config.toml
hidden_act = "relu"
norm_eps = 1e-06
attn_scale = 0.125
optimizer = "muon_variant"
schedule = "wsd"
decay_shape = "linear"
doc_mask = false
dataset = "wikipedia_en"
MLP neurons of a small language model. Each row is named by its layer, matrix (up: input weights) and neuron, and shows model dimensions 32-159. Each number is 128 + 32 x the weight over its row's rms, rounded and kept within 0 to 255. Numbers have three digits each.
After each neuron's rows, "fires after" lists the tokens most often just before its 100 highest values on Wikipedia text that the model never trained on. A number after a token or word is its count.

L14.up614:163149078190160140134155141082092151154143181093093149128066131148140105151156107105121129142101067126201122162121106096092142045125118142113169116139147160155121170173136138079133190054160150103094086143163158124101131097101090151111120150147098099031139125157130177132103114091140159144146140190181115222135124153055140104187092109078113106103095132096134104173124123101110147095133
fires after: "|" 56, " |" 41

L5.up147:150095061201113115099182112185140138136092111129138094124137100182123138157087161119076095158140102163186123151163157151155073091094160087090154145117124173144116101153128058156126123113111094124166112157170100099180097164094159184155125089133148098180125112140205079089178138108029127133136060138143109164124092161145144168128123139090131120180189084109143139145100144117068128148110
fires after: " the" 54, " The" 15, "The" 6, "s" 4

L8.up57:130165133109098140138145117109078126109157136135189085098108138114175156157130168182167068106110194137145101091114152135084138113177097124130144150098186116110186057132125122106110081075144100099201055127077068144122130107153168165117130064099118178138130069127128116054149151127142069097123088125124159127122153104172138099086148133159129156121107146131167175124139153167122084177099
fires after: " the" 24, " Win" 8, " votes" 7, " Total" 5, " Year" 5, " Loss" 5

L9.up194:143194161196097146027103081065126147107176140152097137147113127123099072141123165094156150142117113156133062147159143187170134169088135117095149137143103105167106193103151097055113076116127135110149109165195167121057159119139100123113054115107135113167115108167115112060150141113077146104139164162173174116144092149108182137106156143139151141126108170141139117139093128101111089091079
fires after: "-" 43, " \"" 9, " a" 7, " (" 6

L5.up330:162104126101104146125099141107169151154154073187108152083137158180132141119158185098093113115145156076159153107119110128111170110158168176101185129082134125130106097077141128130091170134131137151153058138115153134122149046149175140086130121101117121148194099094127139107185093167124128148100100132138180121160072135133180129138146101171091135153128129083122149122175106193143066126074
fires after: " the" 49, " an" 6, " ne" 5

L8.up4:099157113164153139129139156183149114088150098106014124121130138109126120101053079139066140145153147127146124129135092169132078106114130155125129138153073131085132153145131132142124101120040097120092100083110140098141066111136080130091062095137090073058133119126155139083130138129173107135169165085148139153148125168128183139105132145101178134140143146088068081098088059204116126121162
fires after: "  " 34, " —" 11, "u" 5, " 2" 4, " 0" 4

L14.up601:106069150144154177172134111149085162076103106139104166153106090166109202087078137135111084120152150167158133117159143077092106127148154124120115108107119136125089125116094117128102161104107149083163126162076108168145156136118148092091146152051117107100123105131110181125156171117105078119108145067177154136093172187115124169181157091185100183111132141148136090037153113139116130132106
fires after: "," 39, "." 28, ":" 4, " |" 4

L6.up628:113120135166102132135147096111072115106128106118160072112083105134140191129075146051178099138102098140143098125139137104169147116119136143097112199136162156138147112120057102099122128135126047084186106148117123093083093085091157071165191115105095170138066122136160166108126208110157110114116108131127137145098116145175145104141090149142128088110116107113083088146080110124133170110125
fires after: "," 95

L2.up542:111119106130060084118128146151143144143135073120181150112125188117210095090084114151095172180114106192144084137091143093084099139124164180187092129129082115180109110164179118122135081169136101081168131116095102084092128187155118113114164174101094163115151098118163075108111093148194173126126111117123094055119145144165099086105143063131127020144106142140087167121127116133148136170112
fires after: " the" 27, "," 15, "s" 8, " is" 6, " also" 5

L8.up389:141100150135132116136157159113102094068141110127120094151041129092119125136116153118169112172163116114107136167094159168147129102106205165120195072086099072077065159130139073104107142078096114149064118170141089105119144177166103096133100131120129114189110163138075083108139124132187145115124163150189163159134105163170095116171073055164096094081101057130096165163114160114113100120143
fires after: "=" 49, "." 10, " shop" 4

L5.up232:125078140100098129105098107145127128119191087111140082196134084143163149099118146125097150169069162143127084164174064115138081146142153122120199138115168101123140135150158103085122153100137097119102131180174088102119128112116098071147124107123092136145092101127108148137104152135133208114084148086162091136184205117184162117138147101089113136134118066132157077149122084190139104107085
fires after: " (" 37, "-" 9, "," 8, " Is" 5, " U" 4, " un" 4

L7.up501:118134128117110089110110148127141126169139098109150198080098146173130105110125099176126089078143144139148152083098138064156083160060152136156089128125098110145176141131102111150133164158114101130128156173084153083072134130142156117159119091086145110133092066103104094080142124094135165101141118055100138121150144118120092114146187099110121117112207128222155077166090155174113141146142
fires after: " is" 40, ")" 24, "," 13, " was" 7

L9.up320:129146135131196078070146137089156127127142129082108136129167171125170142143082091144129115117167149187165133134076160126126128137141113210106094081124135116158128115142116116137149111147126097127102143143074102164128084145179178126124121124061181160175117114113130041103099093123086210122176162087137161120117180121138120090090173100123138090141167121092133125147128192176134130062138
fires after: " was" 23, " were" 16, " be" 8, " is" 8, " been" 4

L2.up8:170008095099076146119145090191118147039121078125112128131169141130111123114150161130155204080136111195098086124128127110103144138157133124107121143169146145123148155098061076129117116132136173156092188138121153104083104180049153063140163162129098140053112083157119080084103146120140139123130152109119094117134120131097143105093176167156136110143082103137126165132123099128149163095166
fires after: "," 20, " in" 11, " of" 11, " a" 8, " the" 6, " at" 5

L12.up385:115109164096130169110157093133116110181187107153157096163100111128128091114192109124115116086154126118137167134137113100125122099076119113145102093130070112127161128157094135121127176179112093123116172122114131199095156097188147097116021132102177108181075117144114076111159078132110093148124171088164118126104159117108136117147116111114096151148146083165127167101087169197089130200109
fires after: ")" 25, " is" 16, " Comp" 16, " was" 4

L7.up198:103123078096117125128069199167140138108130120151149115104061131137124163149032162133181117092118123112092104112138145098130147156167142130149130168071115094081168110168094103132113127122102114102158103170137126124136152125115135038128159091126127171155149165117077164089091115117112158088102129085161131172108081142135169108181158189088216095133123099136134111137092152114104131141115
fires after: "," 69, "." 9, " (" 6

L7.up152:157086094147137138106152153127154093113107122115145131122157151175161096141120160131116108161132085135129129105084092086154096125112180145191099166176132191168070117128139113109063137147174132088185098143058081126128188148102090096136121146139130182082185089129126091079145071104117148122146150136157115168161145141170193126126178048107095072122170123178147157090117131129115145103105
fires after: " was" 22, " is" 17, "," 9, " and" 8, " He" 6, " Born" 6

L4.up245:066107086116106144090137166178125147080122145135149087183091095174110142114038122157155084145120140135147160139159123104128136133147155181110080168108120160130170093135099128123127100146116151046130086100166136166126162104112129136089116147166144135103108085098156188058128113163140165135069118148089123109121146192175128178077111139159127123106105162055146108097160134109182164183057
fires after: "," 80, " followed" 4, " However" 4, " however" 4

L8.up368:092092116072126089126151142158171088155143120101146176096103155195163107100109085153129099113110106131157161115106104115153150123082187113157108132184116086165149123200118103163174137193112109079147118159155123106097118121125110130172090153088186131147121088101081093100138170160160182056120099036183076070117148091121065130119130096118078133134146142139137131126052143187124069152077
fires after: ")" 24, " =" 15, " is" 11, " sq" 4, " a" 4

L8.up492:162138057116233148105145151048105163147138162150136167118159176110175119109130113152139105131151118112088198123100150122142144140087135158107124151090131075125152145122130113090187094138157167135096089205094085106083091133133168079201068119084101125135078081163125147118089116079106134114122188117182124135133163178109135109141200124150173188079126116092153132099184162163113114160137
fires after: " 1" 21, " was" 17, " were" 10, " a" 9, " are" 4

L4.up523:109083119146167150135131126065101146126122146133147125153085103187142176152040151149060150126102134136136123219147117147173104096152110091124135174166080149128084137152128112167119131093089143176101122129135144128119100081102121068167184103149061084155146077141072142130146132123116203132129089192142139218140133111151115102146137122092051145102132134111152169147154184132097147122140
fires after: " |" 70, "," 6

L5.up194:139079128162125072084093209094096134149111195142124162139120147109191150172100130093116069164142111093173120147147200135040097090098134134129191108095098122183105118148153101160086088157152137132119167105109127030142130105157153116142131090129136108086137130152145085081158126116160174140107148115162123105166144131115134117095106086121122130110122099118188167109191135112089102122111
fires after: " the" 70, " The" 21, "The" 7

L12.up492:174122069156149095154135130061093061148103136108140179149049148128108109084103156165105111187109123146194146113130174129118184111125085174125100147144127164112122122154113134132130156070134098152140101096149126115132167088194077087135151169146106140105110122126131165160111125157132176183149116138159125143069163097104106127110109122100181081118061139094052124185118062108086132094102
fires after: " |" 62, "|" 9, "  " 4

L5.up344:121139129118087107122132168120161146134116132128047140109119169119131117145099077106139100099157151125153132148078095172072134081097161154105088103170089117114122075118123098168078161098123142165150113094124150164154101122136150139103129141144157144149149131164102134116138093148156148123150163181138164146110088101139111131174155089078172118077169124084086140075105144039070149114165
fires after: "." 96, "=" 4

L12.up615:108139095142134097145164128107137078141128118137173107161151117108117115153157116164130075084144136091124128107124125087147097114050123110148162157125111133134130162139142140098191079096113160145136130122090078077125143132156105098185185119152130068126086119198152102037150104190066159102111139116151103058140142160133142068112076108161089035091082145094076131107117119069088100141051
fires after: "." 40, "=" 19, ")" 8, "\n\n" 4

L6.up580:073108122221137142220058148189127135150093156087118101100104162144139125131176176089099081109146184087164134090154129189091136074055090110071178152101129120144123114180150073100130140117108163049093145096121128065155112100137167165099141120135134130044144155142124180147134109130087101108130138111104151103140183115124124145122101098133184139096112085146143173182121092123111106143139
fires after: " the" 42, " The" 33, "The" 17

L11.up55:147133125103087148130079165142127144132148124125144142109115102122140079113108116065151142117123127135153165093144147065129106095104136061122136187190135181116141165087131138095103097152130146105154089154194159078166098120111125147142144079147098095142140094146133135141131068152034115146176188131104117125140165189148183126061163146092122101192185117126123130119174104078129112192073
fires after: "\n\n" 98

L8.up62:184132155176124111146125189136078123123110187140115159083107176169066119141109099120148112157101119108137103126151112100138118087156145092156085145094165128086160115132146157147122100176107112085116168111179078138160143120101157128165169147189118106078106115137082224124166150107099116143164115133149178135114093180086134146139072154163139129123130133103116099082081169128156124161115
fires after: " September" 14, " May" 11, " March" 10, " April" 10, " July" 7

L6.up14:108132125154186122074088146171095166120141131174144092140148130167160126114177150128154087127139138055127076114182103096154141181097103115138081142100153091109167141156145060121077109155124094132134073133122110139124158122112124089151137154146177126154157145133148074116060149141170164140085127108197125106130090102100091092116185152113166128121154114091102090141100088198159086136110
fires after: "." 59, "-" 4, " (" 4

L7.up28:152164153145092153124140057075121123118122070202093151102095059113151096103164212134093063111100108142104116114122112145142105196095138152115152156087113153156160180107147077145105127142105154129155110146213173159137152137143163129156141069072142056121069161107131090152168169188121123149154073180111099117115084152158131128108153159180115135137150157119199107141145140147136139106066
fires after: " the" 29, " an" 11, " of" 8, " a" 5, "-" 4

L12.up97:167136151158132180105156131154156103107109091125183123124075115118125099106203123092138115116100161144168131144148158071150144108096088056101107137165159184154154105074143113134127131187103137081127141102153130077103112107134140136176132065143091104157111109141117115092118126166010177171160154141100112176105204193161122094099194119129071109178119150175118131120144111108144070089096
fires after: "\n\n" 100

L14.up624:141125106146122077061139109100096182121161143142152152116162085098137083163143159116127156171060119108073123115115086170168104199130124124086137130123097127122108124161111167118175167153095105093171154209100133133110163145083101102135105154115157166155065100178137097072141138078154170190133123077096115159133119163081128156129139103099095151110162083159122192151137191064109136116093
fires after: "-" 82, " \"" 4

L3.up54:111078116134089221096132134122135111063192137131117130141121111088107107167116153113143140165134127145158121136110117078078125164059130136143122145168190115141147186141164104106113113121099112079224129144063129098160096179126137158118183127105124119082082102131116154110105128081112170205106148130157083109157094130125060069136174143186124077135101095097155112106179095139146128084094
fires after: "," 17, " the" 11, " in" 10, " of" 9, ":" 9, " a" 5

L3.up250:132080099141114136146184168143129043156113089128168152165139124073173052117106069109161101159152127060113132178099142077102132139156117088100132107122122113117080089163181150116106107083068107151062148125131141102176120139097201081108125152178125138120119112143122108131139115102097144084130185115086115150195125139084119154104132082134124102151096111139115160133119143175125048114144
fires after: "-" 40, " In" 10, " Time" 5, " Production" 4, "\n\n" 4

L11.up362:162097040118159125151124137125172137070127110208079118141113150114114140125088138168183143101138135119148163085132129116116154087094133091106178149087116089137114104131126115121117101090093155134106136164177107126194137123175135137173140111112077134096135195058135086151189099208115114146117146131140153175169103160142178123125112153132109144175087148115032115172164113087111133128102
fires after: " the" 30, " same" 9, " next" 6, "ith" 4, "The" 4

L5.up284:119119098106177135166148100128106126154179112132131094131112213070133105148203112126147113149117164111113113108143149133114111176137197186119138147111096103150126070081151078092123091152143103119043144157090150127150135132133080114085105060154177177110097097123119099097198103138131141165054180184136109119125173121163125158148097117071143066102118144163091097132114113102162101074139
fires after: "=" 56, " 6" 7, " 3" 5, " 4" 5, " 5" 4, " 2" 4

L11.up444:115118050119122162145141091065127105087074112126125108107118174138128079139128110149174139158127083087092175172109178163078128145141139164100113143188136089109158082136135153105158146112139132165088049174143103138083089121105146102126133088065150103164192089107124110140074133142167152143122138113113121190120086162106163092151139126134182057128137107166123139085139191100076101110083
fires after: " a" 25, " was" 21, " is" 12, " an" 5, "," 4

L9.up337:156089092135065090110201126122124145128131148132205161114156080133144119128069116129133077216123159122112113125104113157158124134080139062138153143165147161112177113119056103087163151108151150168126148117069139107106144131149122103081089153037093167132114149147139147103143123132168126143148181115100132135138076142065137084096127120137090094122114094166144082115062116129110124118131
fires after: "-" 68, "1" 4

L12.up107:087111064160185146120138107123118181206197077017163152198137121134141095145167159117122057137096116114157129099151133101122108139116151123101097138083198197157201139148148140110139120132166201141118093121149125126091160074102104138167144142122080188088054135138132142087130075145096124169121126151146077171094119106185131152131111126109122142117090192172101084135117147127120114105145
fires after: " |" 36, "  " 19, "|" 18

L5.up624:083107110138122093118125157143111105150166099132087120156120174077114083195090095148008071191101179108137160092150140092143081103147099134153132126148138141082120121084190155145108094068035136129108112102076133108117066149154085100177115099134132121119150094107101126131124191113142151206143185131192125137181063074131094106162113153132164121196128131093111123136119076178086140138177
fires after: "  " 50, "-" 15, "|" 11, " —" 5, "1" 4

L10.up411:118150177146073147156150134150140116096150117097164030101071124165157150074136187141146136144147150162080081106123159116135112140112147146138105115116149158111164116171110102123157133137139165116171100136188116066154152129142144038095170172107104159080140085109106163117093177164135144108119130080134127157140146073156173122175132122108037131060118122078160137118110171144120184170082
fires after: "," 81

L9.up19:132113113176169085139115113100129127183105156069096147159084077164096084058105124106084091143168171156176098108096127166127129080138067164121072118167096132110155126126167176209112151104075136165124152125123139159110154054149153116129176141176103104102139086164158165103097080084087145168157124153157123229060197079090125146155126126048112114084091159114113110133114109138121130106159
fires after: " |" 31, " —" 12, "  " 10, "1" 4, " 3" 4, " 2" 4

L4.up237:144142148159113135110191151098129091079113194129169150126109193114113031146141159150148077130119122140097141175124077153106126176110072134073060179138108130156105156146134160094146085175043161108117148157150145120195156120112080164160118165135102131119110156136082156090158124099096139139153160093124108149118104102090120123067127136212135150135139197100107143126181118193152099116091
fires after: " in" 17, " New" 14, " South" 9, " 19th" 7, " the" 7, " down" 4

L8.up17:118110035126197150123092089129192128107075112150130121173088068138101154122172119092084130142112109117172163095126143093134104139103121172064140122125132093134118128158117114121132145138148129137129158133173160072175122167134154202187151108122134097166101126130192099131153154097087140102137122141122129134134104154075129175094141105074076077142197125061156143110154112111157139146135
fires after: " a" 18, " the" 18, "s" 12, " his" 7, " its" 6, "ies" 5

L7.up272:097106134160139093132113126154134158162098143206070074158050123181133105128064146132112051128137127077130160131093129157096139152061158154102167096098099094107159127113114105107155104091142136119079148138161159080128119107137175133117165037152148096126106094127125117115190190063149153126120037122131125133110157131168148127067189137132100130154117094167175186077188135139150122078102
fires after: " the" 61, " The" 10, " his" 5, " its" 4

L13.up172:174167156077134131124164062047094175067121116168104161132064125121072177173164137095066143117136147154184140109116112110068085189116147120143195198126135121141146112147113131110130124119160146150112081172157115068146150132140121136151157092110126119121119127146155087107171118156056076150110077139131130127163150121120146123093141185111153103182130105165163113125134154112164049180102
fires after: " and" 27, " the" 13, " in" 13, " of" 5

L3.up201:142069144110096128143122106183138192090127176138106148091116179153145150073119129116084100090117213118124119137160089151105135167124157126143162151188105170122150139133057111136118170169143161129095182131097130112137120130100113070139136152098139132069087044096075174135141119107177093116081184120141132144105083150071094129080160159202115122128123123128149197134156117100133164110054
fires after: " the" 19, " |" 18, " in" 9, "i" 7, "," 6, " of" 5

L6.up139:095177124099139191112121194010154165173113155122114130137171077103103123116138165096105129094129166092134122167119105168161176091125097065113187133145114206088119178150132049172082148155129133151155120168160156177109092113139133126124157115157122169132159169129110121097126015131114156107140130170102140096143200100175139156158111108148164082105125098124132089126121101166065158154120
fires after: " (" 33, " was" 19, " his" 9, " at" 6, "la" 4

L13.up305:179136127125139078129149130100134125136097120122186112138081157134161047177128163151103094133140127133135105094125196139109112158088132136041159121120101070103097054182096093171139140128154134157141108148099104118190168152135130064131145142084128108141149058213119115119149124147098182128109144148181104106118103123131163136103144130079130147073161125131136102123130181100142167105073
fires after: "." 52, " The" 10, "," 10, "The" 5, "\n\n" 4

L12.up606:120159163126125114116122130118112204148085076113176191171103137139160117103122099127143171063066060107098100157136133114180142190087146075125137205151103133173118114189078105119152109175108154092149067109116172159141172145139115077104109127135133159144101146118149098080110138123142172183162168121200161123137147135118135165148079111151056099141070110130055120111129138092140098131136
fires after: "|" 78, "-" 14

L11.up576:183129123200115168139133145166153118185134105167148105173160103109163137136093085200129077100113091078152128138100100139203159104144080092103061167109114182165033131171111091103138054100094124129095115132132165154137131110122136093075200135107171141135083149108096069117127045136149111118191145098120152157126119163138178124127153084149072144114104187131148097137123144140104093151109
fires after: "-" 31, " Release" 5, " Time" 5, " Production" 5, " Running" 4

L11.up152:134115120119133105119116137093173118125103121170132186146091148087104095133158149099104118140112155082135101052146160050125119144057093085129113123194121143111184127110125126134113078165097106086114118130093112030115110125112130160172150066140100137126117119156093114127153092160030152136158137111114142112133144174134158106098167117134102101188107153100094088162133075096105104105120
fires after: "\n\n" 100

L12.up567:133135110160135155120124123180174152170122081151137080115138081143111091111130120119126154139119115159145184082169128106119184124154105093110100095170120143147099129126092173121113129134142064105163143144131107091124122141176168146170189103150035089111149132185136129098104152130044148116140157145090148068125186166161147067138137144155005099128115109135127109094086143122087137116113
fires after: "\n\n" 70, " ex" 4

L6.up290:144118135190096114149157117117103170134187141199116117173109180112161157080084142127115133103179151127142155074160128084124177109086138121117161162080167111083143158120162120152127116128145088096148082160102123087147121030095125156211126103084107063128135190109180127140162140132096115130146093079150144123191145114096148126127100138090102082179142113100096111167158106109096117130147
fires after: " the" 49, " The" 9, "The" 7, " known" 4

L13.up380:093100106169148163127132121120067120149112172110150141161111086144179103165189153118067086182125171132135132109074140124160141136145098130101167093151175157158109105198161192195105164098103173161127128123135119116084124091125133053146171135110115143101081161114089136154098085107122132211117116212142074191086077087081124107126082122118150129102109117108091124065123139120094114093122
fires after: " |" 27, "  " 20, ":" 7, "|" 5, "C" 4

L12.up294:128119105157115129119143094171183146141061088114078135126094111079157116128152129099140166124153184134130145126111150066133165129136113066167089105134137184121113127081122143122146144167132125065120140131136129102123084130115126098154146064155082114061130097147134108141127087159048129177159148171102127143136145081122088139061179092135016130146107118116143121105108147080178143113116
fires after: "\n\n" 80, " and" 5

L5.up573:147137096122096134101106209124118124151102143129168102115107184131075130182058104136187102135158167089115121068087102142078143069080151178144091132195165094088167069173114105113095121104119100110170087152098078151108133110145188114083140110139102116165165156105113134116111059154122138144155129181148122164067152116150123132170136101119153096095162120182130130107121112060097164178124
fires after: "." 96

L11.up186:165109144145123166132112111175162108109109099174161113130109129110129152130170137096127124125118181155185099141159124081154155129120084077124149161180068176145127118077131160118114108144104141130113120103154116082098079116114122150155157060158065096147104126161068124105105120159030160162143172188124092146113186203134154089098178111107118097171117159131113095129130111121159135130085
fires after: "\n\n" 100

L9.up304:168097131209109147153140147134091161105152145130095178144089134131187065100066165129142111084091172121172147118102167122112124094118150073154159094107121070155141092170131077134151106102150145150077092151154142061150078060125135125161128062112124152096064158112119110141157185156161092136120115091123157142184130184109120108135145095132125133086105190118149198148186092106152131131133
fires after: " the" 47, " The" 23, "The" 13, " this" 5

L7.up18:117147090088162168157139120166126140070173075152161098155108091134117146083071128171079163112056140160146113089139091128191135105150087099081114139164059137153125098083057132183115123131119135114116081141158083133109107126097157083120153103134132095135203148128144145112168134151107167113176129166133128180107064085164087175130119091112083143140139136156136090097141093169137143098121
fires after: " |" 27, "," 14, "–" 7, " ." 6, " W" 6, ":" 6

L7.up331:157088151099180134153084100069121103104143113197083145138116067085113133129127140107079103114147108146141160163175133150113122047098136118108133199136161132201156077163133136044095178117147092176084102193175117152133163118148109129180118116097070076149134121151177103148140135136136078120094095145163133130138114130081120188079146117172142099111156093141154081127083155121120169092085
fires after: " (" 25, " of" 16, "V" 5, "S" 5, "C" 5, " the" 5

L10.up48:115116146179118143111090146135109149101178078117121142130118114111114135124179041089151156099146138062163099147078114106097082112118165144163100111142181127105157163176141155140117141145114155140122096125139117151055199202167134093155095110157081147138126112077165142087158115066094137155132111087102178096115101105122162167081063106140078111125138117124175065111110154131134102157123
fires after: "," 25, " November" 10, " May" 9, " (" 7, " April" 7

L11.up252:063152088040138101129131119121100095118147113108125097168085146118141137131179124161126137136147119112205125152112114123091114114137146127076134096108097112141082102150103077151159100144150220120127152193155112130153202169174130123102063088124183138131145127170133102122162155140108162143155150162189129131152098158139086121153151092115091107068100154128132119139114106135093105000121
fires after: "=" 59, "\n" 9

L8.up416:068105158101112145122114079130094156111115161098113120162120121193162137115127139133093124130090134092121145084090168126125151099142128109063097202093093129154121128161132106152115146125148126090155189114147086145068177129138176124119146084071122104108186085161190124143084106122092185166098115077177118152121168155174192114105095173146100124092133154074084172158139186103121136121079
fires after: "," 52, ";" 10, " that" 5, " where" 4

L12.up527:198132092120094163128156106105224102178105074148078127117091205102094115193196134103128109097084127126147135089145161134156135129181083082113118126144125160113163108090108110105152146126136172119168169137133114067097115114127161111180141094138110108143126097145111127101114076184069148131158179112104137124150163174142098086143145085121085067132129117099142129091145070142173125117103
fires after: "\n\n" 69

L9.up26:139107118087157140083141097098115137096091138128063103155091120118149149107115140094108126120090167106170066177105101139135112141155142131116079115192069129121159137186090186171133112093124108149127156135158136109123146028164153100094171101159103151118103156126080154097063157157114158168122065155126135152079198097088186140077179106110071176082092126127103153125140173096124137119105
fires after: " |" 35, "  " 14, " —" 7, "2" 5, " 3" 4, " 2" 4

L7.up127:109110160076130196098147130154113197102164067056091160143140087147111171147104113124123114144141115194132127119140132168082103125123168152139132166173161129154130119200073121177106125117156182121102089141065117132128103162048116088158136113094115121118125100166132148126115128104098109127111118139104114113133118140141086100143090156097150117115131124089134153088135136084119163169057
fires after: "," 42, ":" 16, " the" 8, "." 8, " a" 5

L8.up387:139088134143090155149124165083121124137094149197162130152139147142131128134044111098165123150134155100148102078017125170077177115105161146126116117178103107131136094170100142108092112077159163109133099155144105148122171116146154143103100130139142159118135178116187092159119121140156145189126125088184160111085159047137077100138076076123112139107147115141100150110104179116151084153117
fires after: "." 47, "=" 21, "Early" 5

L12.up311:132159198179095161084164136131171194133156117119095123105095141167193159082100138122133093134200151136107128155146160068076163101105183124110148134146163150134083115132069148156122126109124087110118131090120106165145122161090159085107118137151121120150119166099172186113072112074129130121088182182111103137122167128142189151190082167089105165135128073117103164098148135099139151180170
fires after: "," 52, "." 15, "s" 4

L14.up572:115109075159159158146118108119164082149192136074113133118129088114142104104178125085133103134122166076126097104144149119133120163141173124082142102101149142104121157166139068139137125139107082098191047110129100144143167108122155117162136137162148082092132111116174074093098139144162119115068137150144088089117106073206114154087088105096143139092096177146179166133135083131160044103118
fires after: "|" 24, "-" 14, " |" 11, " ph" 9, " (" 6, "\n" 4

L5.up383:149121171168089095119119107144131148213198123149106118122154141127122135181110077146165155112173135133087159184115142072164130095095133157147144155109115108149105134144124144145091130125142090117121086144125094189149175132111143054125188120112145188183086160079169177091169090094133137142129135137079167123120116152141146123077146137129095133082150095141111076141114085130135103109108
fires after: "-" 25, " ph" 11, " Int" 10, " int" 6, " Production" 4

L5.up452:148120098141099072163069150135103094152155112154176093089081170085158108154159137104179103133147101163185158117063127171154098129091066108136167118096071112123109069143179158174121057099122115137085103149085134110189092103110112144091158083137134073069106146104171099103176158128082138167127090098141151109122213131113132095103093128101192125192148073150134094145162114194067078119157
fires after: " the" 70

L4.up439:160104125153123135164123150098144114138112066194041105156153157140140085133129220118090170126055147133121111149178171107107144133133111200109117155112137108126140157103102080107137144091148164099172114181130148109100156132076139120087145151171087112106123097101141154101149132070136169130130107111178139136117131141088185125114122181127154115104164086163114078148122084208142073160120
fires after: " the" 18, "," 16, " an" 9, " in" 8, " of" 7, ";" 4

L12.up488:124143104173083169106132153045057146135140135123130097155140074083120086120113103100099135134093149138126121105144166179138159178073173121142112094146104130114149135159107104087177125138144093122137154158145118099120194149093124151188127131171161125175082157195161094117126158103179152136097140187071082132138045175129097176104085134135133109111078171179084100114076135161129109104204
fires after: "-" 44, "\n" 31, "|" 21

L12.up5:146145128162152140176135124145127118070139154174171165099098094085077125121102144128117129121116137148168105146169084090117082163064122104132131100157108181097170178138127100083121079088132179102117127096139123113142135123125148171150133135209111132167110124158075185086148100171091113126218154140153163156140166108131101099086204048138073119110119158122076138147136099134152188109135
fires after: "\n\n" 84

L8.up156:111060147086064120102109170125164195104111155076164130142109128189148190099105116150157094112123180114117094107130063082117152122123159114118137125132143167164192123127155128156111101107114148053176098108106110161119121120171136096126142132120121172136152123141172118080076146122125166123084147150149139170146140150154117096144129174148142119120157114093090130172119122193128126141064
fires after: "," 79

L12.up217:122181092100127108090150190087151146115206143105185142100128131117115143058154118084143109136145133151125121057147114087141150187084155186146136098092081167141146101151096107144152099102157139148089064116152181125121140157138124195159147129142111087163120099144125146118133048128026139134141146132122121083143147160164107108069147139145117057137110108054088116157087103120109097141060
fires after: "\n\n" 68, "." 7

L5.up170:104130159191103141154143090158125139107140157154131098110146092175173140083154122111154095136105157085118135142067113106095153071039096151140101131110116137178176144103080115134127189126134099107164141129075165166196204124138128110137183122074137095094132147156139138039111146122101110142083115139174145130135092119158124110125111161095116101056119118106113080131065145111148145151105
fires after: "." 36, "," 24, " but" 8

L4.up464:115076085069172162121118139136113059153164072136065168155099086108077123183055136164034063144110168156161128127160123107138128123098149147126138119121101094107160131099176164156151140132059152140100121129149163148108112128136067109160112082124127148068148082147081061149152126146134115170123162185195156161125091089181098129182117134106155141138163153078115106100109153158152138106194
fires after: "=" 40, "|" 9, " |" 7, " —" 6, "." 5, " 4" 5

L12.up304:130116120114126109147131160129212096102092090182141147131078134081076114117110092110090130119142150131150156098114106063110146129114107102072132136150146154113116135095119114137177099179104110100127139090162175034122152150115139114174108065120123098123105099117127135092139069157055154144162132150086110128138107187138156098100210149195028122206135147107126124144151104121171081111109
fires after: "\n\n" 100